MLP neurons of a small language model. Each row is named by its layer, matrix (gate and up: input weights; down: output weights) and neuron, and shows model dimensions 64-319. Each number is 500 + 50 x the weight over its row's rms, rounded and kept within 0 to 999. Numbers have three digits each. A neuron's up and down rows have the sign that makes its largest values positive.
After each neuron's rows, "fires on" lists the tokens most often at its 100 highest values on Wikipedia text that the model never trained on. A number after a token or word is its count.

L6.gate339:473444399491571470573575488542515471515473486495472488410519432543512425500519610487483471493513517518470435559476589498447458542576514454494503493450523470488483560507426381508434562462477458547486464451471490491459429488507467433510425545519526569417452430595526536562497493527476604498485519498453380393472500538540519430476502508528506494524464462471425453430486422590530520564466568459485486509371468451496412516466487432489416457456518535558478570512501477541536566499608511474510494559518432607442504543522601525421548505530504585449485458501512425363554492527511493550484469448439538534442549555500483507611530501525425522418540537523466427552481534621561584533525436534583463495583424585445506529462584497506517540501503464529424423514571565493454484487573535
L6.up339:462557475463518549479548452508514509507505507522510525459546558499568556542586598552497463511562524548500563586379508520485492435510498463452487505538548490505530469515452573531508597539491413526525541524444486599437468411458557455495412493488552563490523487444544573447431547545473520489543494486516498481509525536406551672483468437465458518431458474563569404640453425511510505460525596618377475466427548527516467479607533498512452508426500457558434558548457522556562554502545520482487405488463491544467476478616575434503589523559460470484532545495507511497446500504497530489443536527504628535480542485596423532506479567391500402490476436536513473461470476516410527450511452459445554461519517391524478517476530465579493438504494514455426545502600459403472561581474544
L6.down339:479443500513464511390545451545437511552461544520379475504582467486456437477605477509520447556454537505511423451529488480477567519528413529522518507471505349546471545606413464431405474477453434470510339485423468574481512536456555483490447532551515498539465435437449571583447459483556570504525483510511551472576562602590507494565502488483492430502462593447398507493499431507487495497478576541519433564516414441425554580572427445447413462493445512460519569436556453521551481518536423513504477495475496576499497523484454550499468492510542499600492543502440479541505483492564520495462547514484504487516529494499491493531523498536485604552570497508472424565463553448484527490483480460489462462495466481494561522426558431475455519544484490373466521478434507522496522542441548
fires on: " co" 72, " inter" 7, "do" 5

L4.gate29:527495521557581481520516496531466496570542533503515512518516463546417547528419479520451464446495531500532406437536481552460517507537505620577452452501426539433524556449437523530500535429514538510589570534510542536523484522641458429563510485415388501513437486498445527489508564465554462402505502485483571458412437552484467563507491563507613601562499632572573502571411481491419515507515507435468565442481486480517509450446550419396466546555567430570448508582666525405465507559408537500466568481532444550396512473457468525508561572486455521513488465487473493490534444463372488537533515481412495445473474514546494472499498514583545458402496411526475494401496476565561470526454482421500429449567490456532521563519466544503524552535534535424483504485500545543454524483467520
L4.up29:453512502513528445524437504504528518482524500516424533474459505518505566571490488454465450472513519538489548429369448466455485548552451505501607471521457551465499619530530501512412502551469516516447558548497455498493579512530388350521531470469497551470506510503444557443451502435455489505469478528424486433519499573640402536455503543482514474518433507491447453536492501538486542537505436449561504493562539486516502504430471496448476486523553506455440500573541469493459491418474514525503521524532473469463524510455514565548489405469524502499527565498496464415554477424523461490563500624464589532456516483400519408522478487531541413457496526439523609487470548615670563543537507434543445455554418549513585512421415400554544573487500572515486423440517469481497563642539556
L4.down29:453487512559529483523572475501492518422577534470553536469502517508458546512517459483499503567408478514542490498505500494462508523607454468470468463515473531525468441552485532471500534465494526415568375498546494378503475484465456487510567440405490515471402637530519499526473515545393500520550461462460484423570456423502531490448583436523478614572480455466521508550415542451518499494572420458443512508483511574463540561473447480503423615552389549578455564501503466482521383566445527553555511492426556521500486506486505542466600544532472589521473488416496535595503522432491423601618434506532485600549526511596424538450564503516559587470520559539496466460515419459540559591534472611496512415568550567506406441510459560528465550495448471437424535514522529606538466444519517
fires on: "ch" 23, "s" 14, " Sch" 11, "ant" 8, "ck" 8, "r" 8

L2.gate109:516510468453533451450483538445500516559470563441481488482469478551447476502529461464547523541506507509455521557503569642436482529384406486462578482470641524572511625531564399568422506553550492461517589620565401567456483552503560529531523446538410416560475537493467568418484411490558436527579416429436519516531474439424458563475533457509497486519491531598528481504612401584514471455498434583472457461442518516454536449484477435562491432504489495508470477494462546540560503457480495621434471418491485503497497549500496499448503396530517514553537505575514445396492443482371547523392519463442503446472468442534463507457529408540526380546499547565473519539463496461502453451352602522462464483529532445502467483555441524425539535479484534515386497584587501435487562517451478
L2.up109:556521505508508534558424423462564465527496484482441489468472563477451446617494485408560495504467455498528531553509539547492470468449436417495461499410595559579507483568551397498518463503504463448569589583463431519556519550537513536495439479499499444529445499431424495412428460446504440446479448497460532546489610478450591588503605530518544529545597614475498514461565433568571436481417454555451459391513506477484526471556465516498529452503515518553498468513511555440486425438488585481381477430485527539580510553496595534577520447585487518554482484521471436413484432492453523497459426493520412505575524532529500455500552461523480529657462616558571548507459535521471403456461560477553501533521494454453435515480538516491461547524497495505449496522536485499418645468538530
L2.down109:474555537541417468600483462441577494456548495516545562507557655464486554560549539432547509414489517478499565505495548498410505463584407532518484558475481525596515500505521590525578523404484465475462436593538493579558532512500492509530572476474544477441502534360550440517459487473550510564422549539481487450566566554459563541464502522585532549501549461500547460503541513502432456512500485495449541475412425488548441454526484582537480537466552524583554486499539537494598457551504493469436471472507467538545458446390473544542545568602556538419531467406445365503488509536494492472512411497576507466534575494535512547505423568476547548551505541429499450526491501569482458583511420531527467503517534523535472481442583503511493485473571586553501424435479483575476603457559490
fires on: "he" 38, " out" 29, "bo" 21, "t" 4

L2.gate282:499434572466503484538466471512499361456450499439478446451452507537488505499478538505573541467527511454496504473587579516538535516576469514456490518508553489513508621527510447436484456415484503488473531529564602508502420481464465478456429534412546519521404529468485562535412495478451485470513498508559498451508591555570504505416597499527607445542511527409507545535473509509507587587433507563475463528463547481434495478567545486577506458497540525444470476527477549617485539492502557457521432518488509433490497554525474587537467472569566423509614435524599470435561556443461501487445525592478500514523545502514474483482500476626423535413508483512569523487482566625532442477490476502575513546546632430543442518435488583462462566552525514500505523467526542447524496504505392
L2.up282:530482537497506510484517441481493558488469568438496422497471416515441499467481551350494454555444581541492577401531510405523573573498531517523548513588521560471464503519472566474554561440571459497513550433579532531512500514493430447527488504482474480561534470529513531525499541420494512497454541484490539556515599530499445500493490492546548466563443479498543543434533471407536435538501585485529448449498488419466469546508472550588510479546478528486524475522526502471544505500538436473566426469525487588643414486449567504576454426591421515467516400557482480519526529468505475610435550520427382544500419471537607572399507457543536550367493519430490596493486520492466504507462551490431501451511493461583546443446464422474468562475480547459498505555475481422519570446490507
L2.down282:438465437453526469566500491515471552487478468405514431469426484522521464576476506504579495477414576517401491538444525552472449491510497429440486658540504578492582534438463522468540540495520400427474561429474582514554415510491562497404514539554551427520409485565461596537458561491557483424477568491468450446394567393417433469481552489523635473570504513535529558476521523518506451534531584461362633459440494470453558514457458476507460556556454453442456571487456467548506474547500484489478535399530492514516542490460469491502523539498466499547476515341503473457479584512437555343404522492491441520504512446527570473494521530501467515506467443545466503455456507475558447467415644443472520512400474562564552441506483551451535554513521513578554596496427434491547492451464527
fires on: "P" 67, " gene" 8, "p" 8, " comp" 7

L2.gate208:527505445454479581441619469508436590617577535514413481487549475493438498464591576451489442491456482495559508511517539505436459572463429506492571525598433529507518471488555363491512546547442551470526497583434521478526497558591546533497535458544522463551547462513452550410531470472523581506536526510484472534541421512506462506440467468480502529521543553522601514473463473493589450542540530535452472611509556438567518527436486427424514531437462470551497554537428330486415461464462418582464429477516556468584433504541460485399456491543445527502529469480575503561472543470489495542467495584464514484491512467523458473466425448566451474463464482520513488421539519509564521492449578434523576453489578424470548482530437560443501535517537576494493459610614530524531551545542527
L2.up208:481415612503408456581498440542585460545567568476490425463496535454529552543496514520497527498502475501463434537542508506458508590546485532526482530508464601415579548490492465515438531543488566506417472447486545484558538505512506504490444406421526448613505402472448510516465489354507445502559449532452486457418467547528431553487544513460465513461540494440631496545519447540495420474466449453448595504579575528516490492462513541476584454482549527609480541503436518420476473449461539526469512502506538539535474479489587604451389422364515474502465446520530570513514598480517413580452553512519393535451565453529450539493464438569446493511536503525505633383455618543590570432492491441490514527529531499432419493526426498492403512439556515531442437506491493500474463560504427
L2.down208:544527584493447465489501403497535489424536451536479499483476556551438514521520541487498420460525459512450485504457454512592485516553467497569439453524421455525514502502549457467450470482497541532434388457467616400499480425478573535529548391469483479459455510592559392561521562501509605541533565533443583555474454532437463511479471599366533494487516429434548536487480598546552409496493547544456563541410528539550497504419478597477519505466513624521447462547477457566495548492416567494493462502527484559521550510540427542543608507499572441497512538494336515575518556601528409447474375472467487588576536582490507561479622426514512499504489574472483494520492521431468613460459419389531513536544525488456515471473472496487467418474507588526538443508484552500463578476420507
fires on: "tor" 23, "s" 23, "ctor" 16, "r" 16, "l" 9, " as" 6

L5.gate383:466502430471575482531508469502493415468563515518540501516437477491527402473455498574513559446481441456505494548551497510577599493448474547506504528514513548625420674414527463485520478520540514525434447517537434505498540460609463433415535586471520442462469542574517390490558577465566555488540516533515404492504551488569456433552442474468596474450503566410404467541499503440537534583482525455474489491525536506496515550556497476591489551448463562475492467454518518559543460505550532483543445562441527470524563485509527417453498484514439596633522457540512481546541526440542480448413409483569399521459455510553489516543552443425479474419511519510477521503518474498508483554458494507528585476552471441461581564579522496486540500489491538563420558510493527468475437543528500
L5.up383:486469471501551592566426468498468505513488526548525473477507565515565481525461484557598472434455472493391548490554458495492532452497471470492548501537483583447470575469517530438588478524459478510452496584425409529507538420469399466450528438606535460484558496564525493441534541481599531474568542466524452543470494557489429565526485497507500460558501476408466506551446472490447531543416507496501533378548572595539547660551462577460492463478534578518514496398444545512550475533499448538581429506492451447578498486454537461500512481541454512565589460505497484573452520502551508442501506597510516513544598485489477539502569621527446504388520569499507438458569578571471429553547453477474603466439450480477486460557444537529477488457573510603539565546493589560506499524500406
L5.down383:433474456580470483482375458578535524504485509468604497605480499452428517475625540449514570507526433555469502474566463454491563443476474498457529478513482409547498504461558522471510529472454462479430547532455504549444491549455488468480496559478439449438537537487481478450595506421493486530483454519613486564485558468452437448588518480332493471464438525581553480553468533550520505547519503487557488519606415513551486419506501527466552467464544575463505469511495449467484462415552416572441576555462585557487547453508394609446520447502481458443565442483486444529458572459502472482585520521515549648534470480467526440494474566569457500526464418490444513438612525516457430519455468486529447524392462546527496528482449474462399536592498521598476451542491467518519525393512426
fires on: "ma" 24, "able" 21, "ral" 11, " called" 8, " based" 7

L4.gate57:520554521486512520516478484529399463563572492561512610469475483459439469441519463585373491511551468497579458440446409541450529496517447528533523522429559487477482458463477455484504544468547483491468490617574513620496455442500549528505504490509535480547504456514482624484461527476522588466476483580481493554474458447488473564486575495531475567464531432533399516523470441516473558511449499575559470380528505495426504492453443426482531444493490304588460441475441495557519566399490463475475530511436436470490519519466565440443480522438400434516500554481542488496486555426532472534531559572555488447514573475530447491594450528615576511419505498497487462440472497448455482528506458470512439507405551497453484481417390468441409444553498495433437463425526503458478439473519520
L4.up57:528528473547549505605456414458539531515517520508546510522442534505476498479427445443562476500477422582587554477571526512577521508521431455520485490477486459489506570488580501530574479512503467450577528476472515460510465460497395521538497532432511540538463531579475539574465450490462514454462559516466410542511483490434493487461470452489387626593510477573538525396453504439510453469560541439531532406519463508494471576528535538438523480533466505482543451604495491533420531513562463529551385450473625464484477594585499559465472530535490553532511479519429554494578562506476414420473512617621405507581466500486490501513522514513469432463452600623514551508504450478510603533445541507490567510490432536511475516414596465535537441535476585556517554459567487498486490406542445
L4.down57:512551569509553481475476572501679597532413409500502464493446503516497510524552432476490481505464460531543464500499479438518499523533546484481517522523492524502605485583557484487512461402464513534469566477468526528470527527511410501381511521528530535575520508477458459449496494481535433473497525545480384501462536479492497525480442486581426508564454382497456577475499498453482500451541541567523435585530410490482514522485490583388601482538473493575510510586503485597472427538476506490510501471548478451601498526551481492491471477490533406495473570539475465478553463530498474424483441534428561498518458525509458480559661511541561480512410530516478506503494567545396598364468496464487439506552447556532541511490458402572574515436458492553572572527580565520455530465453505
fires on: " and" 39, "|" 25, ":" 11, " of" 7, "," 6, " in" 5

L5.gate121:454478453422502510507475610552430530537488426619485490489419481447394481535516462489443438519387456507444552435528565445505544511485433508503475560534520529494469469560562537490407498521541389479499456456528544534457579532573514489526499538501576533454572496566516500518534507560581480539422394473474554400485385463474431537474475459523467502542513568494498562606522548516517504507594539505528483542493562503397471444492431512486570543525436397507535492511537493550505552475529410470523449517427527498407535433468501470436335413494509460594512504492484451525519540551600462499541450547537522445535475560547503509509487488483508445434512568543464532448433461530521496521490471435507595469451470608494542453463502454463486677424412534424379548493555432461618514509525500
L5.up121:625507443496480480592488539511452552521503450551460465425527543452459488556526416538540477556447506515500504490599483562510501522474459491502506542513480460477478355426536506519491532483552531506469482469519478515424465530501551435514467398464507582426593510540447615366426504427372475507453401613504522428536438549427532524570542486548413524614489479529565591437483520547548526471511585572582463535561484568425462494472402527391416513485477484482449484425501483564560528441475518597446552468543467552571526550468547509531457490459516521519556584478453496524514464510489458562536468561548556590544429469512509443494477583503617408527500573590551420494409457463548515478498522474524472419497454559483478472548546501502563529489595506427464518496501530499512413481501452
L5.down121:507515489430468488524514590526475521552508465576508515495456450380443469528405508605498563551502492492507439562489504423452571518430556442464489461499535507467454447537433546537570514461507470516416464508604535481466409482454500547499509544498472453454558533562508512584397425509582491554446569520496477515467563519453469567538512536509505458492542473518564439447557502543453431535557476489547458546536498545554475555514532439424562564488495498417442503480444449532536486498436449549484418479487452561575442520488508581438484537438497508463500416567423535544516543539415517408537539439530524392526497449499496462603505555564451483447489465455412455422478499493436558458504519367446494551545473634465446595555485528626558532452514459522465559403535554487525455561481442
fires on: ":" 35, "-" 22, "|" 13, "om" 7, "all" 6, "3" 4

L4.gate277:458477482456529405457513516497621582549563607451492472468573385437516458521495515567500540568542561483502481487515473547515449388474486534486447521607535614511441476452509508519444506469541565505508467532441520554516366475489571485507550395517433508427499517495528487580611503512514454511541563363548429458506430524583586473472483507483591471558470507439584487528539559524616488485478473460470508652581475599487508497638574495549479441568499512465522485504431459487550533451495502537537520486468464641477579414537509524522497489507470567559507558481591449490552458492442441432529478521555455531451552504439470463545447527490474494396463481498436500478505490529493429438467500429494469533552540511629491506502420481451495515400475429597495471547499577484521431502470493
L4.up277:489427501470420598527463482485559560518559445607504595448472432516500495477485531413444575548506517512490541474428504412575628431416395454556567546489441516424495485491467528477500519447509504501509480429452442473491465483446500515433514592512511466511485554561469520513411468553460471491551522479518555460564467612480476525536480489514466502450438517500445482421430522428440498420517512482509552571576569551521489490514444530509551457502480416417534553499534571554511532464522540474501432545537557442410449439526518468488507508462550446605553536483535547507476532534531523464561540429511498476545498592495489571465494554504518492471393526493571374521504531522578441432531430523545475448502505519628504490422525504520419430412492436529487515500469637476441416530464480
L4.down277:510553495452494448535438612497474440452563421495388406537481437464472533535541465459421433546577508597373453505585519570506441447466507413395568497437526453489572532472473527502499562514407472502495510502499514572554490499505517544531455523438450603517567666522539563568500451580553521449514392464478563501573495524463577503499482595527448476451505614671543491528489409548547443473505621498432564536563508538481460447525554584520496471428525469557484526486504492442681453465438469603536524466511579629523522515537468458515474506484500537591495463555504505510464511512529461442574483483449518575492493372549509496528517400499527473459489525513518501496490574442535501532454547480420502432520503483495553500461484457449566557565486506510545523500423440473453534424444490
fires on: "ed" 22, "d" 12, "ip" 12, "ing" 7, " Time" 6

L4.gate305:555491552494545493566497450569500538528502532516528446517513475477535446458493457484456506430541562492554467512540448448528461474505545608473495559611570464488490636382451462464498450491552528508586506544467542521458412468485644440560342488512552478435456503516498471580531491531493485428491497469444533529457494473520502431430598511493559594543479505503427470581521528562557483493439432543473519517546485495507503536456529523475510496479588572464487586525465549492487459511475521460515447469490507559469601499524546504393508614484502500448496461545494404472571465474505581507467535387579489503510462539615483507573535538585534428454558485512486475484437475542376463578509478553494469485513532542472454468560437473468590505446574412515459554469503562428519446503462548
L4.up305:505554577494542541554523477522476573496488574532551539518508525417494423397504498485475427492527489477549518418410470391489477468437527509481504514525495502520530528359516529477415504484511475545494517478529456632437446460521547473532542486566504446555618464562560475612443417507405510343484564532513543579449477516476492452432583520486648578580572470486436520537501482567554512458498511453491520551487539637477490566517488558505510562502570561490511542506494464471548532536508539416541462515482565579413579430520562514436472494425565514493470558508538509525551449478543495513528518447530537548515452517604435597571526540449529446512452595509510470541515474522430583533497501467531531520550436480448472516596436411441599520400508476597452521496557618417556533511490544
L4.down305:445455513548539460528574465546509583493526515531469511499568507492510473453505405564491477482551592492489533431523479440476559486615452454522562520462523482486453542479446529425401537500455533424519447600408571587457495465515562547506476549439549463481454577464629531531501447480509486506431482413543448526498517544589508565423522510491501550459501560397392493465549589450488435467551428605555614546523412477510546526551443515468522446506417568466548587527515492480501455519454457498491459408524574532448550509525449460511472485485479476486502579436464453496487492472499511455487526510498476498513464609486544464557599556502494481621603532530544580512526527479469491477494533425521480478473406562539511484497479445491491517608582486476506528545469498437405552446530448
fires on: " co" 100

L4.gate56:466536521561521583514548472464505459534537539540439564447525490548409459458495527557523525509462541502491430410472497443475473482471532559528518479499383472493483554496625487514498448659513491558502556480491463579533530530538448426557530605512481513516500516493647474522435501483456502507489449507517606465430453531571496497488503528499475497563490444455453482514500540529541499463478499415468534360476509489445494570581566492510529519561487499429508404506544468508570456547489436569439471491540528424501502492509459439400494507347504540485454435476424461355509491559478580639505526469542515499537444606598513486367547438449516496486469544510507507489383474469498510557568446597536520564521474527455555524523469427387502542428514499472515538543506521466506434505491487
L4.up56:484590478527404422524503393467492449480473477528512581473475544565492399439469522489526508410491397463543468446471454499519523511550472539548475476599471464463478500478471439521551440512538468493560569496627490497468567479576521509561567571532510488394392527481534517477466525515471548499535511555439551480346488501528540494502536499454394579546552487427419477473462486456518476444460500458541532386537454427348444438524445525463444552499482452425476388561601458554474410482520500542426487485501464424582487498546461456510555445440519487485521458476439459465457515534545500566447495473561506504510462563535460467459543482481510608461499559528512579478522431518483550592446460476511497607438444490513456519473512482507430544543476510529448542424495436539481440464465557
L4.down56:460486571435544510530557475533521532438471485479503444523511557472597536531473539567485430470525522441454539524463483473519543497493416431604483485521448525573424477512566530505497517486472447520510439469501576502500464449559509488509489430477522502517558516498491425484606423584456493532567467467609495560468529416494471473527533509512517546520453490484518601441398533582502429496505485644487531525514486553573499498504467525538477589482472454564430473450487560526501515503507604483429531461466414610583423492525524513481487431514458505600448447381562396496465395406473420501590547515520608436395523433541521525588640405443498465509560481458472457512483546514531439435489493422430534556400500459443407368619517529458447479494470401451479539461476437510501437427459500
fires on: "ward" 22, "ed" 11, "ft" 10, " of" 8, "%" 7

L5.gate302:620348488475480511484562503429489527521524493413481459516528472518570429479376479504483507557508457506517453474460483558485535491500562535567516535437527570481469445490504484483517458515507556487500516512466561522575482476437523487443423544423498565598493488513411458512405433491517490464474451591472457471539491497575496511382471492481560449394483451544516549528572449555452512543566510542498506518449480503506500563488529518592440458470484489567496416493458536572501453488434534560531473538497602476495496477521534597516499476533427534540459498515501482409506454517400541535524483439460441453476537544573524475481539515501408411444411436424550449503420450373570449538520519491583538460495531526515463594431491451585522455534626516582487447604566496511492498585431403
L5.up302:578384543477539540478504450504483635474550522475498495466534492530527512427385496554390438559522433431491552520448411565607556485558541482509483567440449467575547458443444371484517481517581479529471516490440473480448534460447521502482431541461523562415468536453519472472381465457517480488467485587450427470509509608523500547440517547424535529484475476551508505487516491459549475542499594559473485532460528511582441478568545626585359495460489513507473496501503441504557518524474509488448489514514596471461564391535567537577537505472469507541370560506455394454555503617365478536571407453493527444502600539519541534510494579468487430527410507586478497554481463466535395411566519486538568446509507521470467565532588500515544382593531493496372428557552513529519531487452534
L5.down302:548519540484532465463478475517487486494591483549556469522622508447560455518557516526463605517496475442484525437495465635484544380470582494535522503519449540500455540514509540482534467443458521504473420483508464501575474540500534519471562479544527604494461509485402531537499507515459498561497479500471520394448631523547589493480557526436539417498547490507502448424562604513519527509456606494535534570456492460446484489546436541557461451504518430409555467465439674491496503545501442497459476467537520480534446419462459531556465557489492566471509536460496497514475415675477492588537527509629496508482509557437508515583514561461407461611529449500493557566460543511462469536401401550487511473567512399575394385447519476438527470557583498550399431512530489576531501521583582
fires on: " bo" 50, "bo" 40, " Bo" 7

L2.gate144:580436464331522437521448478534492546461535443535479447559580431477606483543440550426498545464503410549455523590445474542486556477416503483531482520540514580533501511386622456471477496602446520485610610454455491560572594540546482402509460455464450561627460558492501544428436459484520557440572436563338482501500541494517515548449472576445531506432510471540521518491528532516522516588554439553525538449502483514416513517539563524485445591560466552453481453542456485507413502488494464537480488541532559484545474564506529458430503475506521543521439446526603488497516533481408499535416506496578543448452553527459490461529528481498431446393430481629530424409481424437421455580490547504498514487444545480549479571517502456487509498535565482382458502495571457487440495515471523
L2.up144:535481489476440465471417404531511504426480393586467508540471440509463495475594507439519554576495459462572473587621500513521625423424495482554532493444520461604537448460499388476496473487549518457569533463425487580552508519500507433486361470453466557562499569516539549479447436569451522505507458565410571549526522559493373562573500473453544503501522413516554500483560481541548478495479516494451518507496443513479526541510547451411414474485465515522430432510512612488507547417468456485478518487556532468540523467517657424458448442604466473527452428530548459465554439493509563456485546570572519484561555503443541380544440553498549470492428496563533486459407438486494533479377574474509553476555499502594440570418526514510532528545619538487497527435448512486438517489408484
L2.down144:590470569466572499479422487457435502445598457562545415454559527523551491507473511477571561488545424514461571593448557568507508422437539521593510500472542599450391514489488473509527522482502580419507451516534475528565506513502485512525531510472483577466473529461451544471474476525556544534485568494462460418481516597480548534461510507421516408403504455537470407457526526532540442594506556479523560619472418481394422540512479506558552533476533507498554541428473478462518476540451460468481501510503575475588490486526550525462494515515506639465448399333540488517564423588531484498461507481598539531399507566463530519532443525474432500524545418533472457481387575492517463525422528544480449511455478490483435497429530519469493501547540507542440488483548494536519543508510503
fires on: " Bo" 74, " bo" 26

L4.gate180:603457465477528436451530561493498450557531486593524441396471574467590500494511470517425517513466620454563470454499569465490481445475466549435528487578479492607517511553570461473506567477559491541539530508561588589433528480530553483482522598505566495532485487485547519488514522556505471503507493374553498433569537493543468540483455508516460513512524466477476476510538519542494501510595468429432467553521431508490480441501469531498446574528594495461515494497391496542549510510513597400516542521489546578462574575517601440471531508476560543522470578496463469442478489461502526509404478416486492537429474448485526476507606452470515541529565501428500518454377439488434489472498463540529493433430411507549445503422451409461522496412448428441493539467537467432460434593425522
L4.up180:513483521569523465565528488446442468514543505552533517458564492491481550417562474538502371447490519489507492514436547456552484486511466435476486503566536491446444477517545486600566488424515511508583482465541456546461539496535467493587447542504525601530523492478512530475528495483481462466492499498435521414580444498584460493358503487454520519536527417439534428483545568484533466461546561502416586416543512638424484560455486561529448559463460451451493460535511464519478604559494510447472509521498570483564501524575514500518468562482510476496407486558504399386498453499565535490424503426444505509503437545554513449537538583392530600513675445492457547468411483512465540446499467449466502465557420466430460511441521409529531455446420463448405489495466561467453586453480471
L4.down180:451471553462454458505532497505497577524453542471514511490543543509494526580490442520420608495409603520426483487491534405528567470484443446484531567481527525556501468489543452518465523431496395442581416462375442580442510478513618505482473553492636425487478553561650577484468474543514581474414531452450452532543528518611498599482446495435537575510541488485435375503508526442508440507599497456501546518470437477505499518515477453522479572506536527523525537459537433556475503527508480444449431454507532523454588542489390444512510577545465474522443607466412485412568506487540498495426473448513521468509473536412534482552534550500439532538592534574508472436482516459459537472426523519485462427474374450498457468470466418461555492511543514493512556431505475424563566509457503
fires on: "co" 85, " co" 7, " Co" 4

L2.gate273:533429489499497443464414542469497478450568536514492446496443435414550468586482467447465483522460516525445534482456450523481523549577440460561523425546400579444544454500553464456489494500457549516496564557464478492529455495547381495459506439559509514472471503509500511579497454428470473565481515555517464502406422539589408447470479537443475506569423474485595493500471435456537463493427545410531469586429578494539457490527512562473372548524508578507439465541432448459514533468474448455470535446458502604449592456477415548482448538460522424510491568525524562515550570535555451586465579560491510539448486570438436523529467561537540477454439466513500449532453488545556443523580505521530460569517486476536587586543437502512526502535517486541479473452483521474517573530480528
L2.up273:578463548649507409592512496356562429488428508629534485493523465451496560400535518487462504496515515493445435419434438437542551420563467475493609468362501443417491508493480562446484448490410502512480516513451519514435468578511451487546468427489527509508594521451483493523578366493503515519492566565512516444560497576453483375551480564589497557516477529574544428489523499539538457423500577527516528522507512491513530473532504560476433540576485505491514523579578545427474544610549469414438522477549501551521430490461420510522506564411430488502503507532482520483473420496562438493527495431494533424387516457426446426496495563559486491440484500464531476490460592423471531547476510593458523553404423493575506439423458417532492496548498519482384509432504528430520503526482492
L2.down273:490426477551565539546490495430519484497487517526536541537511518513544623468443487543468427431502524541539511504502526545578494489632436525500571533456462488575580561540515499568472523499578514424504521439469516453513510427553504539478416537452524480461479489415556548474509440548441495521435497434576451468530553495530486594459517537499445558467504467543488519509455359496452575469446538449489559530486545429509604479435630471511500521466388430491406486464523506486486513546537499634493508429534494437481504557579561578505496496442567515449492447438497529495471479512597566568501524554500463492519503517493491604560440446478573431482451487502512602464532517489380514537488598415453535437463601489468491646599516544560421474487521588541520421467462470534530474493496510
fires on: " L" 30, "ing" 14, "e" 14, "ed" 12, "d" 11, "al" 6

L2.gate77:484416528497536461460526444547581590574473474462523622432490459527455547452505495617556493481489510417503459431567509471437509497500475515520521553549543459422574545474521448608518574485569467524490436543498463433489491552510571535487422493578470535542615446454414528479506422505565449493557479450477489478513504471528470564498488420466525472371549602499523519391548563438498544434593529533480533514536544484571504512532411434496487579465544524554508512474430438519458610455428595612387461482502460498451478578569527459580452523591497584436474479495484416453549543486479520521512504469426414603565508509503475469575465525558546571467535504541457513530460486515546444413542545431493490596644517535453472607492589505473503497526440520515509569465462511515462601503590541
L2.up77:479561425591507428415537524471487492553455455499520515517384485528407525478473535604449456603524421493507460472515481410494466451459489489463473422534487447503535418429530490488561466536438468441448449545431491560524453557450591539516501574480481479582561463480485549411486523479478574505462501468532358455543532477453542542487488468429466422469492622530515552424525491450470497453594567546490571496533505517573521513520433534445460516519510472485483450446422476527564535454446635560415429525469527522460480528516392473573472532455472536478433559459485496435400502497564507455515579566523484455525441437574504429545513494538527528452463420563482558528520517418564467496570591446520532553497498516508530480490549479515420411513448479498485449428502514528450507450541635
L2.down77:383516464556572475501447458495450486392504509510497431568492542502482484520413472484535450438555435497401556507483479477604505591532477528539523471437448464480521507463539409570413473581500479440494520506556448435517543501479362409418402566487473547401519503512474467440421492553472504534597509516601502495540496468554512471504555501507498523494512440456512564501533539492559475422440563517401512535533471525545486451469524536559505500474464499451486611495459549503476499585425537577632446500484478517517532523425482460450517494442554484588540514480501520488441402478516531538530446638532537545445491453532508523454518555526495429493474615526451444532541573507505456437514513437572511620535528418511539426496505508502446389506534458443425353406523514493523538503501493
fires on: "s" 21, "m" 14, "18" 13, "D" 10, " 17" 5

L4.gate177:529440544449461441447525507434481443489530474458493483486493581556538457457467544501481574516466454489580558553507455476523564485451560532551428494452498555497456500429585407588509585517497547475465420558520461432582504434564529545486460508481389487508410552510472600547427468489485559495552516485469489446554410464568501471448537524528580505399492536514473538554468516560582537540608525528447462547538519500442508512537503547531452502518464621530516391421428519527466409462469482486506485519490512552498441533589524540466497516568442573488443576498551413483569482475412612544547509421572570521467435543447381443576525392481408560459481469556530516499498527469567520490454542421523540493505486464386464468457511527513618503500527445540478466464532550456417523528426618
L4.up177:573384438530587526464461569531536568511462506484481493440467450529494467512500536435449541549553528569433591537530431517451510438591616443510574466468445490508494516548549410519478535479500484490433489487424443526594426524503470504414547546596484443501429655500465520492487518524500587528535434608578506493479438500624436404484553473476540480445436564509455513450490524512499520521463483534444479529481545452606460419551522457493474497431502511481446532491475552545493490487484512494501561510541493518474387467430571477469546513428508465487405514478517528533485626433547542498571425496462559492486528561433419528520488519552472526515520495542443433438470472428628504433595418513512483528501560432489609512539475545557557485519552518613453495445497442426497570483465451
L4.down177:497489422459459419526502522554637520555562578504417413367483429459493506404372487504575495492480544471507554392473553488400444433474493539454486441458459459577434492466507473509566454542492468508441454524532485499525454449594475536511512444434473642490587480429450512629506528508511455505468495502467563475565447562458572483530402462483462410508561501424474485501485476548522474495581622469523458436474525542564411486442521521499434624518512501537536453486483502514549510485435553489473510400427477546461369480497576458579573527488456478491466536499413487486474564538417548571550426484537504586517601561431525480579429516424531477574581441467435511546480430466529452522499517427456521569559509518560503418490473553390517479485589522523443447469526522464418506501514550
fires on: "ion" 36, " bo" 30, " se" 24, "weight" 4